config = dict(
    num_hidden_layers=9,
    hidden_size=640,
    num_attention_heads=5,
    num_key_value_heads=5,
    head_dim=128,
    intermediate_size=2560,
    vocab_size=8192,
    hidden_act='tanh_gelu',
    norm='layernorm',
    norm_place='pre',
    norm_eps=1e-05,
    positions='rope',
    rope_theta=4400.0,
    rope_fraction=0.5,
    qk_norm=False,
    attn_scale=0.0884,
    bias='none',
    tie_word_embeddings=False,
    parallel_block=True,
    extras=['capped logits'],
    init='uniform',
    init_std_qkv=0.0185,
    init_std_o=0.0,
    init_std_up=0.0185,
    init_std_down=0.0,
    optimizer='muon_variant',
    learning_rate=0.00861,
    lr_mult_down=3.0,
    lr_head=0.00309,
    max_grad_norm=0.5,
    warmup_steps=200,
    schedule='wsd',
    decay_fraction=0.625,
    decay_shape='linear',
    final_lr_fraction=0.0,
    batch_tokens=[65536, 131072, 262144, 524288],
    max_seq_len=1024,
    doc_mask=True,
    train_tokens=688400000,
    max_steps=3425,
    dataset='wikipedia_en',
)
MLP neurons of a small language model. Each row is named by its layer, matrix (up: input weights) and neuron, and shows model dimensions 213-308. Each number is 50 + 10 x the weight over its row's rms, rounded and kept within 0 to 99.
A block is one neuron, or neurons of one layer that tend to fire together. Before each block is what it responds to, as a language model described it from the Wikipedia text at the highest values.

Clause-boundary commas. Commas that close a long noun phrase, introductory phrase or clause mid-sentence before the main clause continues, e.g. "According to the Census Bureau," and "Born in St. Marks, Florida,".
L5.up140:56 73 49 34 26 47 34 34 66 50 50 36 41 25 50 42 50 50 42 55 58 54 59 46 61 56 83 49 40 54 56 40 35 51 37 34 49 55 53 44 64 63 60 68 47 46 56 49 45 77 54 32 48 68 41 72 48 45 59 41 35 51 43 47 62 38 57 42 63 48 61 45 50 59 55 31 39 32 47 42 52 55 56 70 47 56 38 44 58 43 44 41 64 59 57 46
L5.up275:33 53 51 37 45 61 54 41 59 24 56 59 33 41 46 66 40 46 51 36 56 47 47 53 57 46 45 62 42 45 40 48 51 55 49 60 45 51 64 45 61 49 66 33 48 39 56 37 47 47 48 40 61 67 49 19 51 50 46 43 65 36 54 45 49 60 67 39 55 26 51 44 47 52 46 45 55 55 45 50 49 45 68 62 59 56 47 44 26 47 56 62 54 53 60 29
L5.up398:34 52 59 48 40 41 34 53 42 47 53 48 48 68 47 47 46 41 41 65 36 52 58 53 36 60 50 54 45 78 33 65 39 29 50 52 68 40 37 57 50 53 44 45 48 68 58 48 65 44 61 34 55 66 31 48 42 49 56 53 49 35 66 59 54 44 44 66 52 45 55 31 40 76 60 47 51 46 52 57 28 52 69 45 55 55 57 36 38 53 42 53 57 45 48 53
L5.up1121:59 50 64 50 56 44 37 44 50 34 54 28 61 61 57 55 64 43 48 67 56 43 42 45 62 61 49 69 56 55 36 46 68 46 57 47 52 46 53 55 42 48 45 50 71 26 45 43 39 52 41 44 47 54 47 53 57 53 76 34 57 44 36 55 36 35 48 56 54 52 48 67 48 46 41 45 21 60 50 48 27 61 44 63 39 44 57 56 43 34 32 54 56 35 58 60
L5.up1574:51 43 65 39 59 46 67 46 58 45 37 51 51 68 34 43 69 49 53 47 36 55 55 50 45 51 48 38 39 67 48 55 48 48 60 53 49 43 55 62 42 47 49 45 43 36 54 32 51 51 49 53 46 55 52 48 30 50 55 57 60 35 45 34 58 55 58 54 71 59 44 47 35 47 67 46 56 52 63 58 60 51 53 42 46 54 41 50 43 63 30 59 66 61 54 55
L5.up1600:36 61 35 76 49 39 29 65 47 52 37 59 28 59 39 52 42 53 36 58 54 42 40 66 33 47 43 46 56 48 30 47 61 22 24 53 59 62 51 42 51 37 39 65 57 70 51 61 40 53 51 56 57 54 60 46 45 55 62 57 47 60 55 71 53 55 65 54 58 42 58 45 44 50 55 49 33 43 51 50 43 62 67 30 50 48 43 42 54 66 43 55 49 53 63 45
L5.up2051:46 44 59 55 18 38 65 47 50 61 29 56 47 52 41 51 50 63 47 55 35 51 49 69 63 30 64 45 62 49 46 60 55 51 55 65 52 46 61 66 38 49 59 45 53 55 45 54 51 41 51 57 51 44 58 54 63 38 53 50 42 53 57 53 56 38 50 50 57 62 50 57 16 40 53 41 26 38 44 57 48 33 67 46 46 49 51 59 34 50 38 35 59 45 43 49
L5.up2240:45 48 53 51 49 55 50 59 62 64 46 50 41 48 30 46 53 53 41 54 39 47 52 43 47 54 59 70 25 52 42 65 60 56 53 47 57 40 44 48 22 46 57 35 39 55 56 50 56 70 47 58 58 51 27 50 66 48 64 55 56 44 48 58 58 43 47 46 40 29 42 20 52 28 39 38 36 53 49 39 39 63 45 56 68 62 44 47 44 39 49 60 67 40 56 45

Mid-sentence coordinating conjunctions. Coordinating and or or joining two words, phrases or clauses mid-sentence, e.g. unfair and hostile, cold or stormy, third and advanced.
L5.up829:47 66 48 41 43 31 49 57 55 54 53 54 66 31 61 54 43 42 58 50 52 56 41 45 61 51 46 55 47 53 39 48 44 50 56 54 54 53 57 48 50 64 59 42 44 51 39 50 43 39 46 48 52 44 54 42 48 52 53 45 40 50 63 57 49 65 42 26 42 69 49 45 70 40 36 36 41 30 53 65 39 47 32 55 60 63 58 50 37 52 53 70 51 52 60 40
L5.up854:37 44 70 42 52 59 33 54 46 35 51 30 60 60 30 62 38 55 51 57 48 43 60 27 49 47 45 34 67 62 51 52 40 48 48 57 45 48 30 52 38 35 43 67 29 33 46 61 50 52 52 39 46 40 31 45 46 66 53 64 42 62 47 57 60 28 43 45 53 57 55 59 49 53 42 67 37 70 56 48 59 53 53 39 54 48 56 65 70 47 50 65 41 48 65 46
L5.up865:48 41 63 60 49 63 44 56 37 41 82 54 73 33 38 42 47 59 38 55 61 35 56 59 50 44 46 43 21 57 44 69 54 52 56 40 47 55 46 64 48 46 55 14 54 53 62 60 49 33 42 46 51 53 63 59 42 54 42 55 52 37 37 59 60 43 53 50 47 51 56 60 52 59 41 42 60 63 65 67 41 61 15 37 51 55 57 55 41 53 53 60 45 74 46 26
L5.up992:69 53 61 44 34 63 49 54 46 34 62 42 67 54 47 67 48 54 58 58 41 52 53 55 54 54 58 47 36 59 62 50 58 41 66 51 47 40 38 51 52 44 63 47 49 45 61 42 48 62 59 56 62 43 42 47 49 38 44 53 24 54 43 47 57 63 52 48 52 44 58 51 65 35 55 64 29 58 68 78 45 59 46 45 47 55 36 52 38 65 68 64 39 49 42 58
L5.up1532:54 41 51 43 54 73 45 49 56 60 31 43 49 38 55 47 41 63 41 51 54 59 54 49 30 46 47 40 41 27 75 48 65 50 37 45 47 35 74 56 63 41 44 38 53 62 51 53 49 47 42 51 48 39 56 54 44 68 42 60 37 44 63 40 58 54 26 35 57 60 52 44 66 29 50 33 58 42 59 49 54 49 29 54 42 47 67 62 59 58 65 44 49 56 59 37
L5.up1535:63 43 52 58 60 51 41 72 48 35 47 48 49 45 56 42 61 45 26 63 45 69 56 30 50 68 51 40 45 51 66 52 56 69 49 39 44 65 61 63 61 42 57 41 58 35 46 48 46 49 54 50 45 59 49 44 57 60 51 58 50 40 55 44 46 56 61 54 69 38 56 46 60 69 39 51 62 49 66 50 28 49 55 45 66 56 38 45 30 41 48 38 48 44 71 51
L5.up1744:73 53 55 32 52 58 56 35 40 44 48 41 42 47 60 49 36 52 31 50 57 65 70 48 50 48 53 48 50 39 62 44 37 60 55 61 50 38 64 51 45 43 49 57 51 55 44 46 45 55 43 53 58 49 35 64 38 45 52 50 58 57 46 45 53 61 49 53 45 34 55 56 51 56 58 20 40 31 39 64 37 47 53 56 47 39 43 51 55 53 60 68 58 50 45 38
L5.up2230:49 62 54 38 40 54 39 43 57 58 48 53 48 33 51 44 63 52 48 72 47 68 45 50 57 54 59 57 43 49 50 51 38 24 57 45 44 66 57 59 65 57 41 39 58 46 47 46 51 42 51 69 52 49 63 40 50 56 54 62 54 57 49 46 34 65 36 44 65 52 44 42 44 52 56 47 30 44 52 58 53 51 47 55 46 52 47 42 61 54 37 56 37 46 48 52

Coordinating list and clause joiners. Mostly the conjunction and (plus commas and semicolons) joining two nouns or clauses, as in actor and comedian, bow and arrow, 50.7% male and 49.3% female.
L2.up1293:47 47 46 35 52 40 47 38 44 60 56 46 37 45 46 67 42 46 44 54 48 70 39 62 45 46 57 50 78 60 63 53 50 43 48 52 54 47 61 51 58 42 22 44 56 40 36 39 42 69 66 45 43 48 23 42 45 60 58 35 49 35 53 55 53 49 54 60 55 60 37 37 31 56 53 35 38 38 55 47 25 70 53 50 36 41 39 49 52 63 56 53 57 45 53 47

Main verb after a named subject. Main-clause verbs right after a person's name or pronoun as subject, especially speech and thought verbs like explained, realizes, stated, often split word-endings (expl-ained, summar-ised); also action verbs like moved, settled.
L5.up161:35 72 48 55 46 50 58 68 42 51 35 53 48 36 46 48 47 49 38 49 66 61 46 42 50 40 51 54 46 59 57 59 49 56 62 50 59 42 39 48 53 56 46 40 46 54 54 42 52 54 60 29 21 48 46 68 52 34 33 58 40 43 68 69 51 41 60 54 42 52 45 48 61 49 40 37 72 53 55 72 48 38 49 46 53 49 70 48 42 51 62 53 51 56 61 47
L5.up274:55 57 35 59 31 43 43 67 34 48 51 53 42 53 57 54 40 47 37 32 44 55 60 46 36 50 52 41 42 45 45 45 61 56 52 54 49 49 60 41 49 45 42 50 43 63 49 46 55 43 46 50 51 58 46 45 30 52 40 46 59 55 39 65 40 70 42 55 45 40 52 41 47 53 55 54 48 57 41 72 43 60 40 40 30 43 46 46 50 56 44 49 43 59 59 37
L5.up1004:59 55 48 52 34 54 62 77 47 56 51 44 46 35 71 49 44 41 55 54 45 40 73 62 45 65 26 54 41 45 48 45 49 46 44 63 60 54 36 58 45 53 46 37 46 45 47 49 43 31 51 47 44 67 61 41 33 60 33 56 54 44 44 63 58 52 30 63 44 67 56 30 45 58 45 64 66 56 55 45 36 58 49 46 42 50 59 52 51 54 51 46 48 35 51 42
L5.up1032:57 53 57 48 34 37 67 30 38 48 44 44 38 47 44 73 61 63 41 57 64 56 66 52 60 47 48 51 49 59 32 63 52 50 47 65 64 50 51 45 67 51 48 46 38 50 55 51 52 27 52 42 63 49 53 51 46 63 34 71 53 38 59 50 62 51 49 54 45 39 51 45 57 40 53 44 60 48 70 58 58 57 45 40 54 60 37 37 32 45 40 52 57 46 35 58
L5.up1355:43 46 55 56 34 42 40 44 64 64 47 56 64 36 54 43 46 70 32 29 27 73 61 63 59 51 47 42 40 67 55 50 39 55 49 67 59 57 49 52 57 53 40 52 58 56 43 47 38 50 43 44 57 40 44 50 62 72 52 54 54 43 63 65 53 65 51 61 47 54 35 55 48 54 43 63 32 38 37 54 50 58 40 33 49 52 39 32 49 52 50 48 37 42 36 49
L5.up1382:42 39 55 46 46 57 20 48 49 57 54 46 51 59 40 46 50 54 64 41 31 72 49 39 38 57 64 36 44 47 55 43 53 65 58 54 63 49 49 60 42 55 77 54 51 51 65 61 48 32 49 51 66 57 45 32 32 65 49 55 48 76 52 42 55 63 38 34 71 44 62 30 36 56 37 62 46 41 61 54 59 48 50 53 36 51 52 45 47 49 45 54 44 41 44 29
L5.up1864:48 48 47 49 39 47 28 53 36 65 59 54 64 40 47 41 42 64 55 58 47 46 60 53 59 47 28 74 58 60 44 49 45 48 58 49 49 56 46 30 49 41 45 47 43 65 70 43 45 51 62 29 47 51 44 36 50 64 50 53 49 49 52 51 45 57 37 69 39 66 53 42 33 59 49 59 45 40 36 65 40 74 44 40 49 34 75 53 45 36 33 54 49 54 52 44
L5.up2228:51 62 42 55 48 47 39 59 37 50 50 46 51 47 49 65 48 57 51 62 39 45 63 54 27 46 28 53 41 50 41 36 50 53 46 53 59 50 46 46 48 49 47 43 49 38 35 57 46 53 41 44 30 60 64 59 40 32 48 50 69 45 35 72 54 61 54 55 57 43 60 32 44 32 62 64 60 56 57 35 40 52 41 55 33 41 42 57 55 49 53 54 63 55 59 57

Clause-boundary commas. Commas, and sometimes which, as, or quotes, that close a full phrase mid-sentence before added material, as in two clients, usually or small, ranging.
L2.up768:44 42 52 59 55 60 49 47 27 48 56 49 46 53 67 51 58 62 45 48 64 52 49 51 56 54 48 46 33 49 23 56 50 75 46 40 50 45 55 32 50 46 55 41 60 63 47 58 63 45 53 67 66 62 32 49 39 49 66 73 45 55 50 45 51 60 56 74 41 45 47 52 67 64 54 64 57 56 43 47 70 40 57 65 57 56 43 55 52 47 42 47 54 38 48 46

Speech and reporting verbs. Verbs of saying or judging, often just their final piece (-ed, -es), before a quote or "that": commented, stated, described, remarked.
L2.up1120:41 42 43 45 45 52 46 50 74 45 53 43 59 32 53 61 59 55 45 56 63 45 66 57 48 50 60 49 56 45 59 60 26 42 48 47 53 53 35 50 65 53 49 46 51 40 43 43 41 40 69 46 72 65 38 50 41 25 35 51 48 67 42 53 59 42 53 47 56 53 51 33 47 54 49 52 57 33 43 56 49 69 31 48 60 44 56 51 49 70 48 60 50 31 60 47

Final-item coordinators in lists. The coordinator "and" (also "&", commas, "or") before the last item of a list, especially occupation lists in biographies, like "writer and philosopher" or "manager and former player".
L3.up417:48 51 52 50 52 52 50 42 52 54 45 37 56 62 38 58 40 49 57 68 48 68 40 37 66 45 45 64 31 42 54 56 58 47 39 47 51 36 44 56 52 40 52 46 53 41 60 33 56 48 50 45 56 45 43 50 52 58 61 69 58 48 36 41 66 59 52 42 48 46 57 46 66 20 41 47 57 49 47 57 27 38 41 50 33 44 49 45 41 41 66 87 47 50 50 39
L3.up1481:59 56 55 40 52 50 54 55 67 37 53 52 51 53 31 43 33 72 50 69 53 36 51 38 53 42 55 54 30 33 46 36 54 61 40 48 65 46 54 36 65 49 61 25 46 58 46 59 57 51 50 24 62 35 52 56 48 51 48 63 55 36 50 73 40 43 61 40 47 46 45 34 54 65 39 45 31 56 53 59 60 58 53 55 40 47 54 54 38 46 55 50 49 53 44 50
L3.up1656:66 51 45 51 70 32 64 61 54 68 43 41 58 49 53 63 50 64 43 50 55 38 55 36 49 39 61 66 21 48 45 48 50 42 56 36 39 32 47 60 51 47 47 58 50 38 57 56 39 43 43 50 53 25 57 55 76 59 57 53 71 40 44 41 38 29 47 60 40 50 50 42 51 38 51 56 42 56 49 54 50 56 58 56 52 57 48 59 46 37 40 42 50 36 58 36
L3.up1842:33 43 39 45 53 42 36 40 44 46 54 56 38 68 48 56 61 36 53 56 43 47 50 35 34 53 48 44 60 47 58 60 66 56 49 47 52 44 47 50 45 43 53 43 43 41 58 64 57 37 50 55 52 58 54 42 40 40 43 49 48 57 48 47 42 58 48 48 36 34 57 43 87 25 44 39 29 75 58 56 44 53 67 63 45 60 49 55 50 54 33 61 35 46 59 54
L3.up2253:48 54 48 49 38 50 66 57 64 54 58 40 57 35 51 59 52 38 56 57 60 33 48 47 39 54 38 79 38 52 59 56 39 55 37 57 65 47 38 57 79 50 46 50 50 40 57 53 38 51 31 47 57 48 39 43 36 57 38 53 59 36 53 75 52 39 51 52 55 42 47 60 66 43 43 54 42 55 41 49 66 47 53 55 57 46 50 34 49 70 42 52 43 54 44 51
L3.up2299:55 65 88 43 39 33 31 57 58 25 46 42 65 38 56 42 29 50 52 49 44 51 48 38 56 66 59 47 39 58 55 44 32 56 38 46 60 43 40 46 57 58 53 52 32 41 46 60 37 30 55 45 64 48 51 55 53 65 49 48 72 51 43 54 58 51 44 35 49 63 45 47 47 50 48 48 29 41 44 54 51 55 40 61 54 54 65 38 48 58 57 64 42 56 61 57
L3.up2460:40 34 55 38 44 52 40 53 72 49 58 50 39 44 56 47 51 56 56 52 59 50 55 48 53 64 62 55 55 38 65 59 43 60 54 61 47 41 55 59 44 52 40 55 49 48 54 51 57 49 59 45 54 31 50 24 60 53 46 56 60 46 44 50 50 52 38 49 58 55 51 50 54 38 51 53 51 67 43 59 44 44 40 40 29 50 53 46 51 49 62 43 52 49 51 80
L3.up2525:53 61 55 47 49 58 54 43 47 27 47 47 58 58 58 47 44 44 51 47 53 52 80 57 63 37 47 62 21 43 64 67 51 62 48 41 59 54 50 56 50 41 49 44 63 44 57 64 46 46 51 45 79 40 55 46 54 67 47 70 51 52 43 62 40 61 47 61 58 60 52 43 44 55 62 51 37 22 48 45 45 54 40 55 41 44 40 43 43 62 53 50 46 64 69 43

Clause-internal punctuation breaks. Commas, dashes and semicolons placed right after a noun phrase, where the sentence continues with an appositive, list item or clause, e.g. "her partner, Florence", "laboratories; its".
L3.up305:59 52 51 52 61 38 54 42 34 63 38 56 48 57 58 62 58 43 47 55 52 54 47 50 52 44 40 49 50 51 33 54 47 50 45 61 67 48 60 50 63 45 56 44 54 47 47 44 40 52 57 52 22 52 55 40 40 49 52 54 61 45 47 51 45 42 35 53 56 44 43 57 57 67 53 47 50 42 29 65 53 46 57 33 58 76 32 36 56 42 50 54 48 63 69 48
L3.up441:42 68 58 50 62 43 61 60 51 41 47 51 39 70 43 56 30 45 52 37 38 52 40 80 50 52 65 51 48 28 47 43 55 49 46 51 34 45 59 55 40 29 49 34 28 46 54 40 48 52 32 41 42 54 51 46 46 35 43 50 61 47 45 47 48 37 53 48 51 47 69 41 39 58 33 59 51 37 49 54 34 59 51 64 50 54 40 39 43 50 46 75 52 49 55 68
L3.up442:28 59 71 60 48 47 61 72 32 70 46 30 46 59 44 49 61 30 44 43 31 46 49 50 54 64 51 49 49 40 48 41 62 35 42 63 50 39 46 52 45 51 55 43 64 53 53 44 29 40 52 68 58 30 38 37 42 43 53 57 51 42 72 59 38 44 60 39 67 38 56 51 38 53 67 58 49 41 53 57 46 46 42 44 57 76 33 49 53 77 54 59 42 57 61 49
L3.up1148:50 38 40 58 59 36 44 32 33 48 25 38 52 47 54 57 47 56 51 66 58 33 58 39 54 40 46 55 59 70 34 46 36 46 56 45 50 47 73 50 35 64 61 68 61 53 55 45 44 55 64 42 52 55 51 53 24 43 61 43 66 52 30 43 47 55 43 28 54 55 59 38 57 54 47 47 46 51 29 43 34 43 52 39 48 64 30 58 55 67 44 48 51 52 47 30
L3.up1574:54 48 54 60 47 53 61 30 46 48 44 53 41 35 58 56 50 58 38 46 50 52 26 43 56 43 56 54 47 39 57 51 39 57 41 35 45 48 53 51 63 57 57 37 52 55 51 37 43 60 53 60 44 46 45 46 37 25 51 65 50 59 48 66 45 65 56 57 53 45 60 64 54 55 44 63 27 51 37 41 51 50 48 51 51 58 47 42 53 47 63 50 51 48 56 60
L3.up2192:41 60 49 48 45 30 51 46 55 49 66 38 62 56 47 77 23 49 36 67 51 47 52 38 51 66 47 49 39 54 49 45 39 75 42 52 67 55 57 49 61 40 60 50 47 54 46 55 43 38 45 31 55 49 55 46 45 53 59 59 34 53 63 60 43 44 36 43 56 56 61 43 63 48 62 46 64 65 53 51 40 39 51 68 72 48 49 57 40 38 26 56 38 47 53 41
L3.up2255:57 58 49 52 34 48 39 33 59 48 81 50 37 57 52 44 63 44 34 64 59 41 61 59 48 59 57 58 55 59 46 52 43 40 40 49 67 45 64 43 46 47 31 56 38 62 54 45 31 43 43 77 48 38 47 54 49 59 41 56 63 49 46 45 56 56 66 51 38 34 52 52 33 31 43 37 31 43 49 58 41 53 51 39 56 54 33 31 46 33 43 50 53 53 59 40
L3.up2284:46 47 42 44 51 44 42 51 38 60 48 53 44 48 51 54 42 44 51 46 53 43 56 21 77 46 53 38 63 62 32 45 43 57 30 53 53 47 56 60 32 62 37 54 34 61 48 48 40 61 57 43 56 58 34 33 45 49 60 56 64 46 62 54 59 39 57 29 43 52 53 41 41 53 31 46 51 43 27 71 61 49 48 42 45 61 40 44 51 62 39 51 54 59 54 58

Verb after surname subject. Main verb right after a person's surname as subject in biographies and reviews, such as made, joined, announced, said.
L3.up269:46 37 48 24 37 53 45 44 29 45 42 30 64 51 44 47 53 56 50 45 38 52 56 58 49 53 52 37 62 44 65 57 34 49 26 53 52 52 46 69 44 61 56 42 48 48 62 47 52 49 52 43 50 55 58 53 48 64 43 66 59 43 39 48 60 31 55 44 43 32 47 45 63 65 48 21 61 38 80 43 51 44 31 68 48 50 37 56 48 31 45 49 50 48 47 45
L3.up488:79 40 49 47 58 60 37 65 44 39 29 55 50 43 63 59 48 67 55 51 44 54 59 52 44 37 72 53 64 56 51 38 55 45 47 39 62 54 59 57 63 51 56 46 55 48 40 57 57 50 70 55 68 48 52 49 50 43 43 43 47 65 43 47 59 58 34 46 71 50 32 27 55 65 44 38 64 51 67 57 38 71 49 38 39 20 39 27 46 41 51 52 50 53 71 50
L3.up615:49 57 47 46 50 47 51 65 27 39 43 47 55 26 53 63 38 58 45 48 53 42 57 65 42 52 46 51 41 53 65 41 42 40 34 50 60 66 46 37 61 57 58 52 33 40 35 58 46 45 52 53 54 63 76 33 57 42 33 61 42 43 40 61 59 52 41 49 51 61 50 42 49 57 58 47 51 38 61 47 46 59 52 62 47 44 33 40 60 53 49 51 52 37 74 64
L3.up1061:46 42 47 38 53 49 54 36 50 29 62 24 57 32 47 85 59 56 37 59 65 40 49 56 37 42 35 52 43 65 54 49 41 50 46 73 56 41 60 46 51 53 65 50 34 48 44 66 36 42 41 46 40 43 45 45 50 42 50 58 69 41 45 56 60 43 50 54 46 42 38 45 44 79 60 51 54 56 57 68 39 41 53 44 46 49 35 47 48 50 53 49 57 42 60 43
L3.up1514:46 51 44 48 43 51 46 36 39 43 34 37 50 32 48 64 31 59 52 48 54 58 68 53 65 52 66 38 40 56 58 38 20 57 37 52 56 77 57 52 66 56 36 41 25 37 58 55 47 42 47 40 58 54 54 51 59 51 56 44 60 52 49 44 56 34 50 57 52 57 37 52 46 55 61 58 76 50 61 47 53 70 48 49 37 44 28 48 47 46 49 56 38 35 58 52
L3.up1585:45 42 47 52 52 34 33 40 36 44 38 41 65 40 45 81 41 49 52 64 54 50 43 48 59 31 56 36 71 58 50 37 42 58 44 65 56 70 54 51 56 60 58 38 43 58 45 50 64 49 44 36 30 76 41 64 45 50 58 32 66 50 66 46 65 43 44 41 44 40 46 59 60 37 52 52 64 50 58 48 74 46 53 34 27 46 47 53 70 59 54 50 33 51 39 43
L3.up1838:60 48 55 61 40 54 41 45 37 46 56 54 54 46 56 53 34 64 39 58 51 38 62 59 43 62 45 62 50 33 61 49 44 52 49 52 50 64 46 26 53 69 59 47 45 57 55 58 57 61 54 38 61 55 41 62 58 48 42 43 46 64 58 45 50 50 50 51 75 65 53 42 52 48 47 32 51 43 69 53 51 59 43 47 35 31 37 37 38 66 44 53 48 41 54 54
L3.up1957:56 48 36 53 35 53 38 66 39 35 44 64 50 54 52 58 62 25 52 52 46 43 72 59 45 32 48 50 49 49 49 32 38 47 46 40 42 61 40 61 52 44 59 61 53 48 62 73 47 46 51 42 46 60 61 45 57 54 57 61 40 48 39 55 50 70 40 40 48 49 42 36 60 63 51 40 55 41 57 41 54 31 37 48 49 49 45 62 51 45 53 71 62 53 53 57